config = dict(
    n_layer=8,
    d_model=256,
    n_head=4,
    n_kv_head=4,
    head_dim=64,
    d_mlp=1024,
    vocab_size=8192,
    activation='tanh_gelu',
    norm='layernorm',
    norm_place='pre',
    norm_eps=1e-06,
    positions='learned',
    qk_norm=False,
    attn_scale=0.125,
    bias='all',
    tie_embeddings=True,
    parallel_block=False,
    init='uniform',
    init_std_qkv=0.0406,
    init_std_o=0.0,
    init_std_up=0.0406,
    init_std_down=0.0,
    optimizer='muon_variant',
    lr=0.00985,
    lr_mult_o=3.0,
    lr_mult_up=0.913,
    beta1=0.95,
    lr_head=0.0066,
    warmup_steps=200,
    schedule='wsd',
    decay_fraction=0.827,
    decay_shape='linear',
    final_lr_fraction=0.02,
    batch_tokens=32768,
    seq_len=256,
    doc_mask=True,
    train_tokens=276200000,
    steps=8429,
    dataset='wikipedia_en',
)
MLP neurons of a small language model. Each row is named by its layer, matrix (up: input weights) and neuron, and shows model dimensions 16-111. Each number is 500 + 50 x the weight over its row's rms, rounded and kept within 0 to 999. Numbers have three digits each.
After each neuron's rows, "fires on" lists the tokens most often at its 100 highest values on Wikipedia text that the model never trained on. A number after a token or word is its count.

L5.up640:462530496527327512520503455438589372514408513466565444489529420508467500531443525515500492495545402498479546515442627495532563587428457527536475536496425539469503528530510579501545499495555532429502440465538572570469415558466550515503526584552444527466453548493530498476574425454509471556
fires on: "," 86

L5.up830:499442472489567548451531476383526479406522598507488421421495552495573629471489469580496509430526521506559482438500525473603546452479490528561569526519463416502524577387509425510639550522448542563396478480517531417505500650515553525436549505432454482538485439505398496463529428523401484501
fires on: "." 22, "-" 21, "=" 19, " (" 7, "'" 5

L5.up604:496426507419472463493415485415430455575498408442499499442482499557515551567549438347495450544500499542462571507468525442546465600495414472468526551457520601530542495521453523531535492570526495517439492518591616476490451552485512545510526545363504493425548459519502514579533509429459503545
fires on: "\"" 16, "o" 12, "'" 11, ":" 7, "s" 6, "sc" 5

L5.up619:497469534496442543483500554522534508551388524531442454565456483475413505473480540448470472408548488545419544472527527467448399483504451514434620477513531451502466535582488468537461482489548518438465596502556481576456540578529471454564504521498451515350496418419495424536524586492536486469
fires on: "," 37, " and" 34, " &" 5

L5.up570:474500524464426433433483426448523456529493434459444526462433478441408468520514479587554524443557555582519525543496454501527587465472539505461486515472480474522400458541532497423524557467556527450492479546407479568471551539419571469524560510458540535421442477475453478433495539415510536497
fires on: "'" 37, " also" 16, " still" 5

L5.up744:506495410437508465454538493522476493601480488407544476515437491433571480546561448460509472496457465564539514518457506471457514574435433581519469457523616532542500424483516623506457483508486638448465501544430526506550477519428449497550549540314508436636365542556419573502537484536417472470
fires on: "\"" 31, "po" 8, "ca" 6, "ti" 4, "'" 4, "ci" 4

L5.up351:443410427502513538461479494486439499474533513494498543405483453446541497548470487594521421484570510511536477480520471483629560515463471466638503508541450497502554459555549498408545473530468449483510494453486411472580580549521524438515525460506436482400530473485522481526534521471461437432
fires on: " a" 48, "a" 10, "\"" 8, "\n\n" 5, " (" 4, ":" 4

L5.up182:461517518469462535436489458448479455496456530566520439489446475569539502538540478507438443562588479520493527464441461473592547503559561490468546492502531550500495505426511472520524444400577513415425544511504489528509485556561526550482559481450566498471515570496596495539491550450499534476
fires on: "," 83, "-" 13

L5.up979:460552488576520490489540534455442402488512449541537477480519498511535511572491489469439476544537536536527547441560545512448534470494475532519505536475524489482531473439492521370408586513573562491604429545492519482493360485512549591512562434435500539532457471506505486519477505508469489446
fires on: "," 50, " that" 16, "n" 5

L5.up259:528528477526499540484505386465543541558390396564454448505416532514604523549521539598539475471537498550502495565560578428531470501505456513553501480539468495463493503516560492433494445544488538440574559451528536469529530460450420564487483513515512482609419556516515523465517544477572452381
fires on: " =" 29, "-" 16, " of" 7, "=" 6, " the" 5

L5.up801:590488526498457472540567542534560464464499466589468538521459410412504402475461475694501548400529452564461556574502479454460511390480521465565579451445569542555449457485483509473571473535584539471525521488502457451552489534498523431538485447503438528591519519484506367575494574481477476575
fires on: " as" 24, "," 22, " and" 12, " or" 7, "y" 4

L5.up441:520525505489429518492544511421444532491502435537505513482503483526548508410520493526472484504564437551585496424603406524542503438428473494562459501474506442608434514589585537409450528434518566549528552452491593420509536571449453418476511535576550435385563484570540531454545489422482474477
fires on: "-" 33, " and" 15, "=" 13, "ile" 6

L5.up798:521494577531549612531455476523598506461508388504459549614528515383551447440518525462472554457521436553492500494537486460561531533541469534430469587444616602465470430521595493528452470536599550500494521424508497521479489521483477423492513414485478490571548428512513526552586495479486522512
fires on: " at" 39, " from" 6, " founded" 6, " as" 5, "'" 5

L5.up924:546450451451533527548488584466512447450467543604462436477437567504607540469566405468585502520534500462471458476539521506565464562512494542532470470504593473603503480482465469509511442520443423422519466536469495597551398481493526517585365499461511568538546503495515499491518522472377550507
fires on: " a" 22, " not" 18, " t" 10, " el" 10, " was" 5, " dis" 4

L5.up213:471469467575459520546533635520542557416438489474437496467408448563465509497496414492542550518456485498566456475504521483556566535478451418459486553481539510478403576507556574534598549507416480480490544509545515485483541537537439510445518535576529420473384486506492623524490554474451555489
fires on: "." 54, "-" 12, " other" 6, "y" 5, " many" 4

L5.up989:436488515423500479504501562583489482550614579501554465546481552535381497508489554495503469527576512432526458509509532476515572441475530414474559557456511584514491410523457522558552429515475453510554524443529484521508496636441484584443510480547546417426430507514498565587584492567530490492
fires on: "-" 35, "th" 5, "m" 5, "g" 5, "c" 5

L5.up197:524463522503536565459468323482369511491500466490552516496461380562433452449453525552469492485447470488491503598499466509509514525471504555481411599415468490560471514515592492487444467518556515499568498504505515504480538481454582525502469534548462455550513506519502487528507486500536489553
fires on: "," 44, " son" 6, " and" 6

L5.up360:441526523496497614495445471508383540531575573549567563431470552468482491575472440434476579406476536553479499511495399446520470497527494541524432458516471486494451464565476425537552499520459486430481531560483490617503569513547519535481521515359523458573472542519384492468463470520380533474
fires on: " a" 52, " |" 23, " as" 4

L5.up387:497567556486431530490513410569474570478599499511409440468459534589430591503472502531547490524627422417422501540468562502452385534381506553493481518394511561510502556542547532449455469495520496453506487480482529466438530500437530505483567563567467500543457410426492530392583440453542485446
fires on: "-" 24, "ti" 19, "–" 18

L5.up583:401503545378504614513509491447488430511556478582464534408541508474401538490532566360562590527447450505572496472552490456567497436480476437536474533501453572469558504483451498527462554538556439526553522446559592510475380450465460506553544486519534489497501551503577553469514505528556546518
fires on: "s" 22, "nce" 9, "y" 7, "l" 6, "o" 5, "ny" 4

L5.up44:555480495454420479512507445496453385418485473564433499514546490475449555475600467481505502569456490639533555478543536480443467532512577494537553407530514444562422513458492582434538472623422511483497492425496497423582450530564468500524527513453410490538425552487454565550638542459458559498
fires on: "," 37, " as" 21, " even" 8, " made" 5, " just" 4

L5.up31:482544530565556458510441467501506566504511535631454509540473408479497500504454444520479546451527443507475540612569593433512583494421475612515429542443413476519458486512547499568488473534564505428453539579496474366471539513465456516492489509589498510508537384528488517559529462487505465579
fires on: " to" 42, " not" 17, "," 13, "–" 12

L5.up655:505496615455511446556532466544521531533491550443450482452443524518460561472484467474568523515502495472574479451542515434641494509408501506550456499502515532483520473414512435442500508443563415538541519481607596432555475559534573451507492417475512519403514472592487436493453481529434486397
fires on: "," 42, " |" 12, "-" 8, ";" 7, "e" 5

L5.up853:446443510533544600522568455442461526487469471466504539470512447463567449494529463510665529545543400443482536516478496461412464482392567443450589442502463441472487529527530522509526517509437467485517522532507489480618560501461510521563485483440430553478503505549493488450442487456472525495
fires on: "a" 41, " a" 16, "e" 5, "ed" 4

L5.up719:431548548437614431455473592539525577529486526512512455542466474536503630468626474531442502522504464410514486454379522452535368497523457419463452494488487483487424516540503516547484586529501581496461535448460538473499479522443485484541527530491610501580488432494631436416510496480507450496
fires on: "-" 35, " and" 7, "'" 6, ";" 5, "." 5, "C" 4

L5.up193:498459478500370494417450504472470418466498540484500545548532558459642530559499579510548601449535455453472474530448533512532545490584557542503480524453555528561462549438584546504603525562543445470445500537531508477400495531588587418542503464495429511480517450582425488501472540417541548494
fires on: " |" 31, "  " 24, "," 16, "|" 10, " −" 5

L5.up768:535431546557485439512531401470478525539534510550489367498523442390415499427454451474391549448608490551601531490519440451476502443496568477425453409572504474396608430464552533516459503501442469525429534508508498548560580583467441511572483469466457414551468516473441493504470555485568426543
fires on: " the" 27, "-" 13, " and" 11, " of" 10, "," 6

L5.up281:449485510517495382525511479529458554500519527545323551480462445483475471524438564455466541422476549603500587477438414515488607534472450402530477491484473481475499469481379502551464609582406484464486548512500446508458542557444482533462414555510462551479419480409438477576564509511379483450
fires on: " in" 43, " Ab" 7, " St" 7, " to" 4, "-" 4

L5.up889:379524491356555495429488436588521443491558580502494551478478538549564561471478546563478496518459506525526512513452499469587419412509483449552558505529542543512535462496457510515607464505484482465470448519499535474550417624540505528485550505468491560426440527480534478518552532476494448523
fires on: "," 22, "-" 14, " (" 13, " \"" 12, " all" 4

L5.up81:497524567489512578519463445506517497546433476510443477479437446500525482433519567560468504506449399563421597430596450468482522500489638492434380510481477514491531555422518446495587537495524537509556520504458568544518510443439445454409554432560450526513450450482481497480459396491478485466
fires on: " =" 39, " and" 21, "bl" 4, "din" 4, "-" 4

L5.up993:496485485454514454445537504615437512544381480505510445597506484566504556541527450485542502497431523557422577528435448440576532509541523434462559502486405525509389562553415560522484496522519479464510564458573530496534456432434493494551623546555479492477521483506573466495482516508443462485
fires on: "," 27, " +" 11, "=" 7, " (" 6, ";" 6

L5.up179:445523472445396480487506556438503539571448445559579506484390408631545555537516481497479505540438488440519520435526510523494442538484541512551453534457515468520498445561435496561445473503532468466449494630574421513472482440472563560595496419476518442541458496549464469476532534458520479522
fires on: " and" 22, "a" 9, " which" 7, "e" 6, " that" 6, ";" 5

L5.up462:422511509514474492608570418481461459450526575490390497428498538516469496490469509584437557558527433519496559522562569477535464456525455468520480483485519465522402512520552576494493468479518549482471480528538436463452414466477509530503558479509433517612487482483500551518620514501572554481
fires on: "'" 41, "t" 6, " /" 4, "\n" 4

L5.up589:565479550506471484476524487479464534457494577477590508520568478583493583512533426556463545487477423441442572429457537532499499520493496573491511468447427436479525592548549513488529541477544458579496552648538495477482385507557632462464514520460507440424428484590529506494428519553422561496
fires on: "." 42, "–" 13, "=" 8, " (" 5, "de" 4

L5.up897:523427496523575510558383560510451558527538458452559439432436434585501521498511549599490527485588461428538546451468465541514577514641488511511477440392500551488447511469457443425504474546583457557474450465465481496547485490489457513514490586410394528536454453488457563507473570492473453487
fires on: " |" 30, " and" 17, "-" 6, "d" 4, "i" 4

L5.up246:548545532538549626533573428592490478454474460541423439538477619510490480471459534564538515496471423501521448583520511491473549506477522519461516424510460410573569561547462497625477375580490421393591519497454551510514505601524465462474553578513452400494493446458546485466503472510518461527
fires on: "/" 19, "-" 15, " ac" 9, " f" 6, " res" 6

L5.up899:511462559428468530526471454605540526528470480534502395522489524459491511551507474415610438502484460476489492521473509525525525480579496599534472550452488600497554462512504450486415442601507389574515491404543431420505519506545539484492466520588427534450495465553559477539467473487395519487
fires on: " of" 61, "," 8, " de" 6, " is" 5, ":" 4, " an" 4

L5.up130:432541499476447512589546511511523449619522405538518433471518420580506598456558486497430494472504469440504568493445539485538459510420456570478509460363557498603513604548491595488496571598435498461556544454526599454517525578545582533524496463617426524427504529502547393498530510514413487485
fires on: " and" 20, " was" 19, " a" 17, "," 7, " It" 5, " is" 4

L5.up860:539565548612391553450443398505397466487364461528495530532465501454401489490471477509481549534563487541541528466451440475559433483446435549524564541479503524498504542492560513436472515527420448439582524608458526530527607503508512532500453485471424514429465403535465571473506444403418518591
fires on: "," 98

L5.up96:535569490507526553549397504611409574541534453501422423461487576510469510489525538589431506403557509573527493488548380462442438554449519500490576438432525392566570373570479580447447535499561505480531582571381517585541488492546480464476553499522491494501509380558556427465474534506566493421
fires on: " and" 33, ";" 14, "." 10, " in" 9, " |" 8, "|" 5

L5.up976:576541540555558527616426530455486566518504499543479480465440460556611479544494569461446516610555527529465510475501407527565546525446406514525512451403542488501522507549442476509474525561424421585537563454574486429561542600456551574472485503552578463448456550533504564483528512488502550521
fires on: "-" 46, "," 27, "." 9, " years" 5, "°" 4

L5.up150:481485446563448438454501449414423526485556474533533527465505542468476509452471521473446552528466512503511426528486516568473493535446456528481491575403486449377525500484528550575465521554416561569503499542539532563439499605508528446534490551480514540528522441498371458428572511441601460411
fires on: " to" 41, "." 14, "oro" 4

L5.up423:425447534559442472550577404503493490500444551544526448454450496478448465492459430511489516500544504586578565611504418514510494561578479526531439475469512453573543520473515556469552455471464466462539464467524547513529423510540507540566558480434566452536514487473437492535545485539519541476
fires on: " |" 49, ";" 5, "%" 5

L5.up728:570484503450465524439520508474482534386557495368555536494543445518530442523561480583490521544438494591465464475584480447401470484465505468545404478422537518535573472484501451444564553564502416469553495465546524540502466461521437492531478537548433488544501505530387432464493582514393460603
fires on: "-" 25, "|" 17, " (" 9, " as" 5

L5.up282:517472556434585481502407447491487454508535557552489434397586518491583502505554475470435422450620491472395512477517476518546510446458498515438472466484525464489575611567473558559513421506498559568498501436460517417558536464516454440508350434548484490483425593505432506537560450512479523523
fires on: " l" 11, " cl" 11, " t" 9, " and" 8, " g" 6, " or" 5

L5.up318:486493444479515453500555474458457582497546619537533416509500547549458567516458480520582532527417483526472534593489529467514515552478468540437505513423536468572478618584467498506469453499542479546442478463526526499499530562527536477520615461536518471476534452542524546550526484468425583487
fires on: " \"" 65, " (" 26

L5.up680:544566535520467450524516403535501507458495470494449517520449579489531508495512537525507516479550505548584501512400475501490482566470403505501474404493515528569545403459575549499511573536452568543495509440555473582504572521449550518550535549570550466511477463488475485545576414509448546459
fires on: " a" 41, "=" 35, " |" 12, "." 8

L5.up406:486541400540502515539488504519426556435347507574506428475496489445555441444540483512519498363475480565446502516479517488509506544487487502527565472470505529532483550595602498473528509540594485514574546475575490470472523489551570430566478520597470483452486509630491470592534517438457479556
fires on: "–" 60, " (" 13, "/" 6, " to" 5

L5.up478:462537509412569445422462436508425607529507526558473403477458474529462537451562387462568503494452473570533533471471479458559508521590628498425446395483529579393513519508467410499509467522520467539457429511531491461550463503556538507526452476472520462441401470554532591478522487464520468497
fires on: "born" 17, " on" 17, "," 16, " of" 14, " –" 6, "On" 5

L5.up55:488475573461463577510424542450499620507451403564538409496430576503536480508497585504542561484557461434571499518482526453562450502402377460486483504516547571442490541521473563560507463574569451509478521393521423507435478523447503458489486516491486449569491535511563543503567424552456440505
fires on: "-" 36, " (" 22, " \"" 15, " the" 5

L5.up428:550527523542457476490479443552458465425467358498418502530429419505529594560543569502509449521433544522494505532406427409588525462545421499526414438565506456516504453519535501416590427555449510445507472473548516528523448536493519594552484447487440501522494503486588480431515442512443481619
fires on: "," 39, "ly" 8, " School" 5, " well" 5, "." 4, "=" 4

L5.up26:521515540486562458542479467602530534478543591555507482374479498550474463549436480514455489481486563451534496532589449480445494477472412494464505414404481533554433538511551552557481546608533606513412565526468505528447422546475473569595464451576411545529494497643558439598549453442509508465
fires on: " and" 23, " later" 16, " or" 5, "si" 4, "ti" 4

L5.up647:433534585436542568537491574590462610596534559497434573560451530493437601447492506461463532461540474588476473497550539458445534531471517497516564527451508520587545455525560585472529488542445564445482460526437470489486508607504491481497561500518485486489437518521492471563459489530495593457
fires on: " and" 60, " with" 7, " while" 6, " in" 5, " also" 4

L5.up751:481492513500493470362590561588442564464501487581422512520427484476487479488445407571559437517502372564566517583455451528519479450487451505430473450483543544460568443578547548488491496541452525487487445547608462560429447487439604509501557531493453463518510528538559559485559576524447519518
fires on: "." 37, "-" 31, "=" 13, "'" 6

L5.up149:508578496471538613505449446522596466462474507521576515550522520493488581461474460458497436505507558471516446456521519512621474459485454513501550546492556410453461433466529437473425548436540533476538559568547574447470569582468429494546473497514537548504516493481507599419486512511493420545
fires on: " the" 19, " of" 18, "ing" 7, " |" 7, "ity" 6, "ction" 4

L5.up781:534531572473525586487661553547494551452591570623595609508450557485523577517463457431551593506507407395541451507549464505444472474558465473494504505453562619542499491538415541521539495565515440558498521477525493520556429512509464536548522425508457460525463527606487521544443616506478465502
fires on: " was" 12, " being" 12, " a" 10, " as" 7, " been" 7, "r" 4

L5.up958:564505545575472489430554493477506436520530536540542581423460510551514522517481490550439574475588419517492476496491484371525542478460513497535503516517566613557529460554515495427477587482421436561525585487540383414490518558412560490564484515502456530479492500454544557467474588535605483516
fires on: "," 34, "ly" 15, " |" 8, " the" 7, ")" 6

L5.up1022:453479537451497511429480512504461490553518487453529499509488484520538506411402602515485469431477412443491508510496439447449536490472515461528518476431568566526422606540498521497538543451531568472561582488419563622516432524524500548486484453520468491600498489378458529570522576513358416548
fires on: " |" 33, "-" 20, " and" 11, "," 6, "." 5, "=" 5

L5.up592:448491563506489530495532506595495492417525603589422466533508515517591559478479520547546570550448545481491546485496481466532454476513483544485515445481510428480472452391562509491494485488510420469448595485460576483490495554433476610503454530550554455519504428524480498444440477521477449544
fires on: "," 21, "-" 10, " and" 10, "ly" 9, "ous" 4, "R" 4

L5.up928:460530574461448384498462577565375525487508589461530466560471471428490494448489511507467512434468518597472479476419466464534404515572461449492464452567455562583544442543540543461480477434498466495495474470447486457484453428526541492469526457553421541442531487469585524535574508527444547543
fires on: "\n\n" 44, " i" 7, "-" 6, "\n" 5, " C" 5

L5.up691:505469612493551478505483483570476534498475546447510635514433470579504573491453415527516479510443541551560437462351553477485460483504432521544548473417463485523501545485428493492519514522471422530574488451496476523536531519495482477539575433458473438444491462582484479594488457597434463443
fires on: " (" 22, " in" 20, "," 18, " of" 12, " as" 6

L5.up151:439542577591468523477482448417468464580499413485477373506519579489519446426469520449498468353566477504452508466462566523431518563521494529500440414497440482541473499466542569467481474541524499576428445506542490460545572548518512401524519577516426426436557425480505512490478516485512578532
fires on: " |" 34, ":" 9, ";" 7, "," 6

L5.up584:487478529499458465533512548455450583521589477543423513474523546490375444515391417503471561480421525498477552520434442531528512397535458488480537532489464509489443555526595516492473491564529471503547504558449468488499403435446550576477465481408529530517426555452424556571494605483435581569
fires on: " this" 16, "'" 12, " first" 6, "gu" 6, " it" 6, " new" 5

L5.up470:468502464547478533529567534537547390467467597479433435441460560420548503457460527422461440474486472472584580551511528375451449494614576429479477433504445536563523455550537517513456447446553445539480496487536495565561475458537544409489458500534489484560550550437406446475572509449417576433
fires on: "," 73, ";" 7, ")" 4, " and" 4

L5.up421:466502592515564586458500555460457507494511503503462470463463458413440542485458459469475578548511391614449477582517423450570503499490448385449569568530493548581504559485520534507516441425546438474486500597540538471547573491580486511559408405459523448497557421494480555516503469487463511489
fires on: "-" 24, "/" 18, "–" 10, "th" 9, "ll" 5

L5.up922:579489432439491617428457536423517534477368473458490458547373457476487484423516562435439550540465494534473563476507453425511486448525462591441531619517476589567514449551487587464479503518433503502493442463510405515512421526524525461548541467527540409424531568466506513504538480496438590465
fires on: "=" 38, "," 8, " (" 7, ";" 5, " States" 5

L5.up28:551477407561374391458508562433434524577427478500513547643493483561419538298443469488512530561411525494550507528468530462450523522540543542531416475347447513550533551543492528577460474561459454460552490512535477476458539467426569481532480537507539451517612498458447490514531467533535513454
fires on: "=" 40, "," 11, " as" 6, " ab" 5

L5.up562:469483533465451507488477506567446470462481510496482558553534538443529496530477485472512589559481437492440545558454467440502472489471501614514428544506457447520475556463497461504397510480536588530505431470441503575490497409540447586522498617505441511498483514577543462514511477439492534534
fires on: " and" 18, " we" 15, " We" 9, "I" 7, "we" 6

L5.up593:446474443507530532576543546524556446464498456539486453523503478521517525409574501497503497572416470524513509532442494476472458502515458544484559558450586457482485537511567509485452411497422468510478482410580467499519491476397550572506414445455453545475408562439478499470524552453450508440
fires on: " of" 41, " series" 11, " year" 6, " film" 4, " season" 4

L5.up395:597495446408537476482492487547476384396527437559623474442488516519482637552598512478529497555479541540589555459505545482517504475535516479428482490489535589426540492469445482454503508472553522578510503473489533484599501494543512586443522465434411473449447508510469410538563509621500486513
fires on: "," 44, " as" 23, "so" 6, "ough" 6

L5.up272:477562567495610562527597453443499515526432516514503476554398440423626491564583414386518495474558481557441483513537508506399576453461521527539492491541399532477565579617434473498592478603473439468479492533483462505521589479483446437523494526585523463452519478462479461472442453452504489474
fires on: " of" 15, " to" 13, " St" 12, " with" 7, " faced" 5

L5.up890:415501529490457593541440580457486520521491437548474524523567475485577599458521549524481586458437528503495382515364480481525496562546494441460443465376422498509595562540541498430407386547463490584521610442600509522546476481507517506513413494553529577528475581481461502476565502498492556658
fires on: "," 47, "ip" 5, "s" 4

L5.up153:557542521479452454445508539531577538525519470479481549495455511512478524581508503428528473483514474444604532500482525494506410418547507474504507533446494513420466439493441443467420452534516457465448441591510480537566541517456456493426451529460470505374487450430516558465372596480539511527
fires on: " that" 42, "s" 22, "as" 6

L5.up372:452499568563539533550474411501601563508451473472501480456508538542539544501514493492429554464547539495548400491485491520483516490522511445521441511417561442598488458450504514555401535420523501505544510536455425491420504459455505458500513586423461444479427527516419454510470553576445534515
fires on: " the" 36, "N" 9, " Western" 6, " Ya" 6, "," 5, " (" 4

L5.up474:412455524491533552435395522585462555544468499433493496529429461511483445446536525340603408443547444536516539421451473426524487544518594562479392440576424608470469461567523412521484472484484429617483418504610468477527603535495574437424462519533448481461486463576441594551523456491528499530
fires on: "," 24, " that" 22, " by" 13, " of" 10, " said" 6

L5.up855:509501503475519483501465506500557455545512511510538438576495540446495581470523507563531457487426441478612507640618552516501549474521506490543431376514570522482508517551570525490554529503494454516562542532416485492439579423466497495457599466503447524480475465512502454555468473501516618444
fires on: " there" 19, " There" 13, " res" 10, " life" 8, "s" 6

L5.up923:306529459521455522488484466511514544577604595444513510511446453539568518579469509484504416518527507492607476491440388381458453521434483471530460532475582502436517484536526592534539548506513543502594454445474556432429424487556440461531507498562429481569470472516486456568473542469462473563
fires on: "." 51, "ond" 4

L5.up913:476610602458546506443513490482537501557580523579473382552572550484501528546452403504481619452509539544577464536461397408472520459429443466506525435388558533451482501485518531449451458525436442580511487508464521509529537496569455467505496463538438393461536490510479517537521552503507544540
fires on: " C" 22, "-" 10, "/" 9, " 2" 6, " 1" 6, " B" 4

L5.up731:570525528541460533516495398441453525451553495451484524429488493440497506472458527528571496489490391538543521613543462509425477451559464497392480363590517517428420456527482581632430538524504454416534562557433496487587502556501450474484563466435509591483501491552501524519544503455510551545
fires on: "r" 29, "c" 14, "l" 6, "t" 5, "k" 4, "'" 4

L5.up852:510480568461503503526463408504520495449497439469498537546461584465478562394560604438432563553418484492554472500531447529542487406541528535441529564504575457399491545483618563523520475550488493476573514512466455514488482583591532423500490439568523413481579464479457461505447597504531419544
fires on: "." 49, " No" 5, "39" 4, "r" 4

L5.up729:548552547476502491572533441465525481501444496478460502425505551555531517475473509564564566484511494524464445406473439436529583498496576510463421439522526570543555515447553522537487548527516523604438499493476545442546426506511512504518430551514503377454540407565571474525487486424498469460
fires on: " and" 34, "," 23, "." 15, " (" 6, "-" 4

L5.up424:499579542552493568517616466558506487555389524433535509390495492566484527535530515517434519501534477397588494457504536477540519517478411464526461516519547452471522436499549575537490442559457564487386511524580565496570469565526615398515521517442546507498521480422481416446490521579570558563
fires on: " |" 22, "=" 13, " his" 7, " T" 7, " D" 6, " Ha" 5

L5.up1016:528475462543491572496452471436431509541536432531520505498456555510478469526506560510360540435547545488533573582523429502491559485427471534556514555477504429481469469507487567524423475568440516475572561513483575432490530527595533522474464480518561425509529446448488476509592518414423441540
fires on: "=" 33, " of" 23, " to" 8, " and" 8, " the" 6, ":" 5

L5.up902:509472514493565473455436521528506522543526506485418552474490497417476528519497538407450510520505490525548494537349541467472501535447478563436462520469558497470529398508482569522411578521516465599599500457451503407548472480548523527535501496433456526468554487390511511566459450454559491399
fires on: "," 20, " the" 16, " of" 14, "r" 9, ")" 6, " She" 6

L5.up936:541472547511442586383510484484556510458465537547539430452414466475562549528463464452534501526483557423434587451530474457486477401603465562525484515505512512540431496687542410521458503492588500487458490532562457487512618519517453472518420530557453453464489561478471493520532621486436512476
fires on: ":" 21, " |" 18, " of" 15, " the" 9, "=" 5, "|" 5

L5.up892:499448537608558578385496414508501575371529528461530503494503526537448469464494557513422521462576505486559532420488486453446462581456421410497481599435450572533528457533413457466467598573520408537463458424564566522494480507457446507519531593497459458530448476470474472549527606469438552525
fires on: "." 48, " De" 7, " Re" 4

L5.up756:421574521500539494386515444478438529474589490482534528488425465476507486475531509523583475483471432571535520478472544430492470449427398489480504472519453531553514496563577425516418485527493581535499598462562551425577469542474459432493546436569512448476563363492612534405504469510438548482
fires on: "\n" 40, "\n\n" 12, "." 11, "=" 11, " 1" 4

L5.up548:452449503423435525411454423494546461439446471497491511557484505524521520448473468370510544581597494468514483483409559426476416482520497496420451440476444498527502551587515474541507578450571482483534447514517407462549659552521580527485469502445410377411406545555511546552495507491412511476
fires on: "," 43, " the" 14, " from" 12, "." 6, "-" 4

L5.up596:510475559523498464456520538530477418402536465506523516463448471392521582489503518470528473513493513472599508530509452447490488592459453497476588543429507477542543410516451537422555540519591439510527519506451529554524594504411392547479537489457515467586502568520455541472547496516475543460
fires on: "," 32, ";" 23, "=" 13, ":" 7, " |" 6

L5.up136:557523460513536486459457460454493464543429433560471411573507513499512592499565463463553617461423575512446549406505594469473468515470551473464486524491515589502526376451445442506504483487543426503554533457552492426536587571503572548577430427414472482514432480537462456568405508512565454547
fires on: " the" 23, "," 14, " –" 12, " as" 10, ":" 5, " |" 4

L5.up119:416568507466431534448439543504517572553561553570501521612465617470486485582502519590496597481464435449524452501547525423530484460488567591536448551430551459518446555458469438437519520468471425561418462438464643504586497536482573518520481458473455465536498496477490519575490470498484484424
fires on: "-" 33, " \"" 13, " and" 10, "ade" 4, " un" 4

L5.up677:537456493474465510519527499389501473466489628517466476548439455508457452391432498479522414544476477547462496413523421440597577579566489594457472495450532453504575530479406457527541438547576407438363512496537539420602469559506441437482497499522474401573405460427560499492459521522453521584
fires on: "," 23, "ian" 9, " (" 7, "ah" 6, " American" 5

L5.up500:477482429548558544543506530387491518570591521449389484497563538438433542465502484436512476476556463529574506610448566550446472577449453565567494462528541459472541475515462484443449549479576425475477537534552557593467434462556528482566395491437440542536491551400516491472514330519467539466
fires on: " |" 27, " 0" 18, " 1" 10, "f" 6, " —" 6

L5.up148:475440502487420443448531513615450591380414424541525543495512502567437592531455465459498576515376451524564530479472464487524507457503550453518531410541563476496564501467473444442590462530489511466510491499552459465597463530615455518455514537471521434496389488439429508497443583478553464474
fires on: "," 55, " was" 6

L5.up418:627504476482480538459468499477499446381490567512530478516499507527481529498560478572533482443586436433497530529444553375511453470638527561513488512464442584545470446497379429510551534489499418577571455568549491495443476406502512592450502452524509550515446548546524477495499481466483465454
fires on: "-" 19, " Tri" 9, "i" 8, "a" 6, " as" 5, " tri" 4

L5.up97:494508506524503534474414465537462533637551446526471544508459472444513484532444395442426579505504486518490480474538447558610520461643468520470549553542593474520498441559546421558531460441581502494493479615471551477421419486345508497473484475503573474507470426518503558465652539441426479409
fires on: "'" 28, "ti" 16, " all" 7

L5.up571:534481517460476520449516520458436405589555487580521456496559486435534508502447495524528504577468439584551526484453524518491576498481537553581430569493517490433568434504462549445438548597520505495536521487469469448529504396549517616553455445518468460522519441430461529532473518549483503431
fires on: " of" 29, "-" 26, "s" 5, "ed" 4